Weights of a small transformer language model: a variant of Muon for these matrices.
MLP neurons of a small language model. Each row is named by its layer, matrix (down: output weights) and neuron, and shows model dimensions 490-617. Each number is 200 + 40 x the weight over its row's rms, rounded and kept within 0 to 999.
After each neuron's rows is what it responds to, as a language model described it from the Wikipedia text at the highest values.

L11.down970,181,240,195,293,220,145,283,203,175,220,207,225,158,240,217,210,270,206,170,201,240,226,149,243,193,199,219,225,184,242,206,113,197,272,134,171,163,178,267,149,205,241,227,191,241,244,165,273,206,178,210,222,221,191,162,216,183,233,223,193,272,210,249,215,174,237,210,126,148,162,200,204,186,228,167,218,264,188,187,238,218,156,191,265,221,174,254,168,161,160,163,167,281,201,177,190,224,193,207,230,177,206,124,221,266,247,290,233,239,145,184,284,243,248,100,231,202,206,200,132,153,208,191,206,218,205,200,229
Description: Non-English name fragments

L6.down675,208,140,163,196,273,234,180,227,231,181,295,175,161,204,243,222,201,149,155,230,223,191,185,176,162,230,236,131,186,169,193,160,182,249,182,250,153,263,207,189,256,231,201,229,181,167,215,174,262,272,189,212,217,253,246,174,290,175,161,223,233,235,223,184,105,159,232,176,155,192,223,220,218,185,143,208,186,224,166,208,237,149,133,232,163,233,168,177,219,223,189,215,208,237,148,264,196,168,190,225,149,188,206,229,234,147,128,193,176,157,181,302,254,201,236,212,226,194,247,189,175,173,206,182,227,196,235,217
Description: Clause-linking function words

L11.down870,328,287,257,212,241,168,256,156,198,146,238,199,237,222,192,200,280,208,204,253,186,202,284,152,193,212,157,183,216,244,203,199,159,203,198,212,301,232,184,162,179,153,159,182,157,221,237,250,254,231,230,207,273,167,210,206,218,185,206,194,141,164,215,213,106,198,317,242,197,179,269,162,157,168,186,239,135,215,183,163,285,168,175,196,148,229,122,265,214,196,216,123,211,291,227,188,216,143,247,195,142,158,180,166,194,160,186,193,128,160,248,258,289,199,243,215,162,261,110,195,200,243,226,239,226,171,249,187
Description: Foreign name fragments

L6.down129,147,200,169,142,208,251,157,151,181,136,245,229,218,197,141,252,178,211,174,244,179,170,143,201,178,240,187,186,205,209,167,195,168,207,231,198,200,127,233,213,244,199,173,218,190,176,149,145,236,235,175,245,176,224,234,156,133,238,229,217,326,227,223,206,218,179,151,150,250,182,160,221,209,172,220,186,189,201,222,211,171,216,210,173,212,202,265,149,256,219,231,135,187,204,185,227,268,232,196,260,195,118,214,240,261,214,219,187,192,304,159,213,179,214,212,279,245,192,230,216,155,256,228,152,188,183,149,168
Description: Final number fragments

L10.down764,231,197,138,239,128,167,190,233,170,183,162,217,176,171,229,260,181,201,172,191,195,215,225,199,138,285,227,201,221,214,203,222,264,186,233,192,165,232,190,284,224,148,231,160,169,241,172,246,228,157,154,215,139,215,264,179,235,186,305,166,179,153,183,249,206,235,157,157,133,179,121,196,145,238,183,202,252,165,198,251,166,204,187,256,190,202,178,196,210,200,244,243,218,189,180,133,214,167,176,161,207,176,143,261,177,246,227,229,180,283,147,240,247,201,186,186,269,155,206,164,201,231,187,214,184,222,235,241
Description: Separators inside numbers

L6.down1010,223,120,209,259,137,247,180,182,226,123,185,258,204,243,235,174,116,153,118,125,82,178,196,232,226,275,187,215,186,202,267,161,280,206,187,192,220,233,189,238,226,218,203,207,149,224,222,238,199,142,200,180,266,174,131,245,235,158,202,222,208,193,184,173,202,162,171,165,225,262,186,183,181,145,204,202,192,157,253,219,175,107,235,200,161,206,221,268,231,167,211,191,232,170,197,245,137,215,244,259,181,217,181,116,161,185,143,218,97,211,174,160,276,218,215,160,187,188,228,231,166,220,213,166,153,174,166,231
Description: Mid-word vowel pieces

L11.down171,208,237,163,182,179,214,158,93,183,151,188,197,211,199,221,152,154,260,209,124,181,128,184,199,184,168,226,197,183,162,183,150,192,206,187,214,237,237,222,247,214,138,151,220,262,101,225,211,204,171,151,150,235,190,200,239,233,206,152,238,211,172,195,202,197,157,256,203,254,263,168,175,173,250,182,151,115,203,210,225,230,246,158,187,181,210,146,252,242,122,201,259,201,228,190,187,144,166,227,240,188,194,162,210,204,209,194,190,221,155,206,170,231,240,238,128,179,228,243,188,196,146,140,215,224,134,215,145
Description: Post-comma words and name pieces

L10.down1138,254,179,187,256,215,257,162,233,240,238,240,201,201,155,163,259,237,228,156,203,206,175,220,191,142,153,201,201,209,142,124,174,218,211,149,210,202,241,207,189,299,231,191,207,253,172,145,213,276,236,171,198,180,201,150,196,255,202,269,211,134,240,198,280,215,153,197,282,210,196,221,208,228,251,143,176,215,245,259,184,189,173,252,187,316,181,203,192,235,208,200,285,186,161,210,212,240,174,217,169,236,280,182,211,178,169,197,155,241,212,168,180,258,165,221,165,145,235,224,231,136,228,246,197,183,167,167,228
Description: Verb stems after "to"

L6.down7,177,185,279,174,216,163,194,207,184,193,179,237,189,283,172,240,195,265,177,204,218,162,243,218,223,235,132,181,184,275,186,112,163,219,165,189,197,199,236,176,220,241,204,274,164,112,233,237,176,165,135,223,184,168,120,88,212,209,175,222,251,234,202,166,284,191,120,184,115,150,268,192,168,233,179,173,186,235,200,226,223,131,207,231,255,202,208,220,122,298,241,187,208,142,213,198,186,241,234,189,172,181,158,178,227,252,147,228,167,183,137,205,188,162,179,179,138,213,158,129,202,251,219,200,233,180,159,152
Description: Verb-completing suffixes

L6.down867,213,184,141,137,191,184,195,146,176,145,249,269,245,166,176,177,254,174,288,191,185,214,202,187,150,180,144,232,158,210,294,213,125,278,160,214,202,232,138,161,174,96,220,226,210,208,198,217,198,247,216,216,187,117,200,168,202,176,184,187,199,188,211,146,197,199,232,194,224,180,169,190,176,216,217,256,233,234,198,156,209,109,255,194,192,188,230,226,219,273,183,280,203,202,160,258,247,241,233,159,191,110,183,173,151,246,93,258,183,174,191,196,92,199,221,166,129,278,157,183,196,147,147,215,190,159,205,176
Description: CJK name fragments

L6.down179,184,314,268,212,195,228,176,240,173,215,130,266,155,178,220,165,224,210,235,174,236,217,203,218,194,203,205,200,200,203,180,227,188,217,148,232,159,211,199,200,209,192,225,179,178,144,163,171,192,200,194,193,227,146,205,136,158,137,188,244,199,195,315,194,268,146,303,233,206,167,184,161,190,203,139,241,199,310,165,156,211,165,231,95,130,187,246,207,163,218,236,196,135,199,166,263,190,270,183,184,187,186,123,189,211,209,216,198,212,213,231,205,244,162,145,169,206,176,179,199,225,178,263,168,167,136,189,142
Description: Word-completing suffix pieces

L6.down91,238,269,159,242,276,98,203,260,249,254,218,224,251,117,187,127,174,138,229,196,170,236,170,222,191,192,163,161,244,258,139,140,168,177,281,151,242,145,200,255,150,229,253,226,245,190,209,239,223,226,193,208,163,170,176,227,201,191,250,191,145,188,129,180,260,142,182,224,196,144,210,192,235,210,259,218,184,207,241,227,158,275,184,201,236,177,201,195,195,237,228,241,226,241,209,219,146,148,159,204,188,196,216,178,184,184,119,171,128,132,243,226,199,127,109,200,236,148,168,248,224,217,186,178,198,191,249,272
Description: Mid-word subword fragments

L11.down651,201,254,295,177,256,202,195,184,237,170,188,208,245,196,204,186,202,231,239,258,237,179,187,177,255,185,192,240,222,172,206,235,196,196,209,250,250,226,221,209,244,172,228,191,196,227,118,131,130,127,132,203,239,240,233,243,230,192,209,250,231,173,170,135,182,193,163,177,191,181,278,166,234,251,231,162,171,247,187,284,130,252,169,220,193,222,174,175,157,176,164,217,159,200,233,178,165,248,215,159,127,222,206,226,174,217,145,247,243,217,118,185,166,217,173,167,215,226,223,192,186,194,213,148,197,204,200,218
Description: Academic subject word-starts

L10.down312,143,178,125,204,162,192,203,170,219,239,129,187,195,192,184,217,215,130,211,201,132,142,209,198,89,212,201,269,190,248,237,304,183,221,189,203,186,255,165,249,264,178,208,134,231,128,229,255,240,133,158,168,238,154,183,130,184,259,98,235,225,166,124,225,135,195,132,166,240,247,206,239,251,194,176,247,161,123,232,176,230,233,154,145,156,227,145,181,211,160,190,243,192,269,221,208,142,196,252,258,279,265,176,160,165,159,125,222,109,187,213,180,271,204,209,183,211,170,174,249,250,241,242,213,170,231,284,214
Description: Career-role and field words

L11.down1094,259,190,231,219,215,228,253,173,236,137,263,186,200,181,194,165,267,208,242,180,270,173,198,229,184,211,223,231,224,200,134,280,116,135,192,271,184,146,157,206,222,237,267,175,238,166,180,201,182,144,169,212,131,196,244,228,177,189,197,196,154,126,200,123,133,170,102,185,236,232,178,178,229,167,171,192,250,193,147,203,228,190,248,152,225,155,219,239,182,152,169,191,167,165,194,229,226,247,188,230,210,222,211,191,231,182,189,284,162,220,219,213,242,167,211,193,177,217,164,185,258,51,193,207,204,171,164,222
Description: Subject slot before verb

L11.down36,172,174,233,227,237,193,236,211,177,213,161,207,219,217,217,183,173,282,261,203,230,146,282,190,204,171,169,233,210,201,147,210,160,271,245,163,165,243,272,185,179,202,152,169,174,215,163,145,118,227,235,213,186,236,223,135,149,310,244,204,196,140,194,123,174,243,195,166,185,132,244,140,179,210,210,163,169,202,183,156,175,174,184,161,181,178,208,252,216,212,195,212,101,240,119,202,253,215,159,235,168,279,222,195,156,314,193,256,182,193,230,140,141,214,205,152,232,173,220,197,189,167,217,158,169,157,240,206
Description: Commas in numbers

L11.down927,260,166,211,200,229,251,218,175,190,209,132,220,199,194,198,215,177,197,212,145,144,249,219,161,212,219,133,198,169,226,104,165,170,245,213,224,190,244,254,161,166,222,218,189,156,249,207,169,167,242,187,178,188,224,223,232,165,283,269,208,155,212,186,171,222,108,255,166,182,124,193,169,186,199,195,279,249,210,207,239,195,199,189,190,243,166,181,238,160,193,183,249,172,191,189,163,206,192,202,189,176,193,192,200,183,259,197,233,192,236,267,163,122,162,178,225,167,146,240,188,195,177,182,159,191,184,159,174
Description: Thousands-separator commas

L6.down410,196,216,205,201,215,190,179,202,240,229,203,182,220,255,193,192,154,224,139,103,233,182,226,214,230,164,247,227,178,271,156,127,240,170,230,217,186,209,232,199,267,169,165,213,212,287,209,236,201,219,121,156,203,125,140,230,252,217,200,128,215,115,187,218,217,223,201,277,209,230,223,122,174,189,185,206,206,160,191,237,273,225,185,231,203,254,233,186,141,214,247,137,153,201,252,152,180,157,163,234,167,134,242,149,117,173,223,167,190,221,198,128,212,199,196,179,224,201,203,159,173,180,214,191,197,133,287,175
Description: Start of names and degrees

L11.down1032,237,218,200,161,232,188,217,176,51,188,193,260,190,231,202,163,189,229,242,181,162,201,277,179,216,185,201,176,190,244,202,248,257,200,249,212,241,243,203,158,257,195,183,200,214,212,228,153,204,124,231,181,240,184,132,294,245,218,206,175,201,163,133,149,190,225,158,187,210,288,199,112,178,223,204,231,190,139,213,151,257,146,182,184,206,226,232,155,293,235,253,250,262,194,218,128,182,148,184,155,242,183,173,306,190,175,156,272,292,216,202,163,157,202,185,208,196,165,199,220,232,209,183,189,178,279,176,187
Description: Table cell endings

L6.down454,230,251,165,220,243,199,251,207,254,127,192,95,238,230,220,171,228,262,201,249,157,202,256,137,153,133,174,256,213,239,145,203,196,244,141,210,220,199,156,212,233,169,164,245,172,172,180,171,108,245,193,222,144,183,111,207,186,144,249,185,180,246,221,222,258,157,162,160,198,134,154,188,190,229,190,169,167,182,117,188,207,187,219,137,186,288,198,126,196,188,215,127,170,164,192,224,249,196,155,210,258,221,222,240,202,203,199,171,176,211,192,276,201,220,280,247,229,238,170,245,138,218,161,270,218,220,195,236
Description: Mid-word and mid-number pieces

L10.down306,202,196,158,218,209,252,107,274,181,203,133,258,151,124,210,234,194,177,166,273,231,274,245,174,221,244,165,183,206,197,225,205,169,198,253,150,252,198,224,190,164,200,216,238,226,204,244,209,161,180,168,186,176,199,187,316,273,194,238,232,157,175,215,178,137,111,160,192,185,173,225,230,177,198,178,137,189,213,207,250,202,239,224,225,119,143,280,149,193,223,187,213,194,281,212,233,165,194,185,148,193,189,230,230,203,223,190,242,178,201,201,209,177,215,216,164,242,191,162,255,223,208,227,209,214,200,134,173
Description: Mid-word fragments

L11.down942,196,165,248,176,237,181,196,186,160,233,170,176,159,228,253,244,258,183,153,241,202,230,179,259,200,193,199,179,197,183,194,236,149,176,202,161,215,110,172,166,131,185,205,229,118,178,165,175,253,217,169,164,212,205,237,225,283,139,198,220,213,198,180,216,261,163,299,187,201,167,215,225,123,192,234,181,202,107,161,238,250,233,182,252,216,212,159,175,193,269,191,188,205,163,226,185,192,163,230,100,191,184,240,217,219,168,217,199,228,175,184,132,141,248,200,205,254,178,213,190,190,284,227,176,209,158,153,122
Description: Pre-surname name pieces

L6.down999,182,204,236,155,131,202,157,148,215,223,220,215,205,248,132,258,181,192,195,187,195,211,207,135,202,238,200,231,188,196,200,165,219,207,226,132,212,191,177,184,138,203,233,146,159,270,297,174,237,143,201,252,174,203,249,314,213,221,244,208,164,176,253,166,201,227,167,183,177,159,214,189,180,238,249,186,151,157,241,189,248,229,194,209,188,191,182,143,150,233,291,147,194,265,184,200,209,157,157,220,266,172,203,214,151,270,189,195,287,129,214,224,162,181,217,122,208,211,248,193,222,227,221,109,220,184,197,204
Description: Determiners and foreign-name fragments

L10.down372,220,148,106,148,157,227,223,206,222,247,195,214,184,217,142,123,171,120,205,153,184,235,207,173,182,222,171,233,160,227,223,205,222,187,234,241,171,168,219,167,207,207,182,236,227,249,212,141,179,203,215,146,257,203,176,318,206,156,146,245,261,253,226,125,172,237,134,194,182,174,165,158,206,238,243,178,295,132,186,175,210,184,195,204,206,233,148,216,177,214,226,182,197,148,257,175,200,187,217,179,132,161,140,146,213,185,180,248,229,201,182,180,204,204,225,210,179,217,203,290,192,178,156,244,205,232,167,226
Description: Table cell endings

L10.down723,230,177,86,173,217,310,249,156,146,199,199,252,266,153,158,160,166,202,229,157,226,205,181,177,212,194,190,269,258,144,228,172,151,201,186,204,187,190,209,174,215,207,190,201,197,190,266,161,209,213,154,148,170,202,210,204,201,152,220,220,164,146,200,232,204,168,251,187,238,196,179,190,199,273,226,253,208,349,282,208,214,202,210,204,141,172,207,249,134,162,209,187,210,147,236,205,190,234,178,277,196,182,226,142,159,218,188,219,168,148,210,172,157,221,150,162,188,180,156,160,200,131,190,220,156,181,258,238
Description: Multibyte character bytes

L6.down695,189,180,194,225,192,237,322,200,246,162,259,236,179,235,199,224,124,197,179,149,156,236,130,190,235,167,230,216,134,213,218,184,208,185,189,202,170,119,230,91,192,158,177,146,192,176,246,207,156,216,218,193,143,184,209,165,131,186,212,150,135,168,266,182,225,230,170,256,202,187,235,122,196,146,165,147,190,163,216,172,265,212,114,141,149,234,281,170,217,214,262,261,200,231,224,217,193,149,183,202,208,184,228,172,207,212,195,201,187,216,320,244,226,203,173,203,200,243,238,156,169,152,207,205,198,231,238,243
Description: "All" word and fragments

L10.down376,203,122,235,155,222,174,209,240,237,317,190,185,152,181,190,177,270,234,203,132,209,206,222,176,218,181,174,283,161,179,222,241,159,135,289,151,259,183,262,234,120,201,197,194,201,230,188,229,209,205,217,195,261,239,269,232,142,183,162,251,186,171,164,142,217,174,219,140,184,227,145,240,196,198,258,201,192,210,212,238,265,184,154,170,247,158,292,203,184,206,136,172,172,236,187,158,208,229,204,252,201,176,217,264,209,246,178,246,187,189,230,158,248,238,170,182,173,270,158,148,209,235,200,277,242,248,177,151
Description: Mid-word fragment tokens

L11.down673,205,221,196,180,196,236,193,166,237,187,267,202,225,176,180,206,249,231,151,259,195,233,175,257,173,163,278,164,211,237,275,171,216,224,139,172,217,189,203,221,144,153,218,147,198,243,190,160,201,202,199,179,234,192,222,200,209,237,177,177,200,158,169,210,190,226,165,159,251,247,208,283,245,239,246,154,220,235,188,241,240,224,201,223,165,216,219,217,162,159,205,198,215,193,261,251,203,137,196,217,191,194,225,225,195,255,240,195,170,153,182,214,155,199,144,204,215,147,167,172,157,242,211,199,179,187,244,184
Description: Mid-number separators

L6.down258,161,215,243,224,236,168,131,190,195,149,213,130,187,247,179,256,200,232,238,139,227,216,278,159,173,256,163,243,232,218,275,149,137,214,177,188,185,149,209,290,222,235,199,196,232,161,220,222,181,246,217,201,277,214,177,187,182,190,225,199,206,255,138,163,170,203,223,144,210,310,182,235,254,139,218,158,293,174,197,161,247,223,205,180,259,143,175,195,161,184,226,244,122,204,222,186,198,197,212,267,105,317,203,182,251,214,245,192,194,201,212,173,232,191,224,107,157,221,170,265,179,155,208,217,239,150,233,245
Description: Clause extension connectives

L10.down957,268,228,239,169,249,201,204,186,217,223,162,170,133,221,181,230,158,136,193,231,250,227,187,206,185,242,184,221,236,195,224,228,157,202,196,229,172,193,106,231,220,175,199,162,243,212,260,148,194,210,237,210,143,177,177,163,193,114,238,265,147,131,133,183,211,187,168,142,197,228,275,220,202,99,184,157,208,166,137,245,228,230,144,201,180,221,156,234,188,231,159,187,240,136,163,146,180,110,256,200,230,286,204,212,226,164,193,144,190,137,160,174,181,210,140,212,200,234,200,149,274,148,166,222,158,213,165,229
Description: Counts and "All" prefixes

L10.down1175,181,217,221,157,213,172,124,245,151,241,220,200,215,230,192,80,183,144,276,239,163,243,203,223,200,186,191,202,225,98,187,251,217,260,267,242,164,282,190,177,170,213,244,271,167,221,226,198,173,147,150,163,264,258,200,187,169,168,181,140,160,187,154,202,168,177,243,261,148,189,129,205,155,210,161,150,205,190,198,241,171,175,196,233,130,145,172,194,190,119,137,223,231,165,235,230,218,167,226,204,223,173,187,206,199,236,183,213,216,184,155,155,145,190,149,219,205,181,209,242,187,229,256,230,155,259,172,238
Description: Diffuse mid-sentence tokens

L6.down941,247,236,129,286,216,174,233,201,202,174,153,176,159,215,238,206,256,209,195,184,197,217,117,143,174,157,282,159,159,182,205,204,120,155,182,177,136,119,194,265,207,133,200,135,267,234,157,180,249,239,190,219,291,194,118,181,148,262,247,223,233,124,206,253,241,217,275,188,190,204,188,187,177,194,209,255,224,253,170,190,175,258,183,192,241,220,235,136,147,220,195,208,155,159,216,217,214,223,227,188,180,172,184,162,195,184,169,220,109,262,202,125,210,187,150,181,192,253,177,162,183,215,204,251,241,138,192,183
Description: Mid-word syllables in foreign names

L11.down523,235,204,126,221,142,243,224,203,161,226,202,212,206,189,210,197,220,155,261,169,215,238,162,168,172,153,176,245,154,185,205,191,248,176,150,199,191,216,171,285,181,214,183,175,234,226,193,186,192,178,169,230,227,162,225,168,135,184,273,233,144,163,169,230,182,169,277,162,290,234,276,186,147,269,211,251,209,195,242,183,193,186,233,237,263,203,190,201,191,168,48,199,169,258,266,221,208,171,53,239,285,194,127,218,229,182,168,242,161,172,181,156,198,220,240,218,206,223,172,170,97,211,143,196,161,257,211,186
Description: Verb or object completions

L10.down1155,271,195,201,216,148,164,176,187,228,210,207,189,209,176,202,210,270,166,197,203,113,228,237,204,211,203,205,182,227,192,192,200,242,157,253,203,189,245,161,175,152,342,181,194,160,232,192,193,250,216,185,153,158,253,231,227,215,159,157,229,189,150,227,113,227,144,174,207,180,212,118,106,159,199,208,255,211,230,292,226,154,193,213,188,243,149,206,207,203,253,182,280,170,215,127,247,202,278,164,194,166,217,181,219,148,185,174,211,276,210,265,192,108,185,194,206,180,196,152,238,224,219,355,188,220,199,169,219
Description: Field/profession word pieces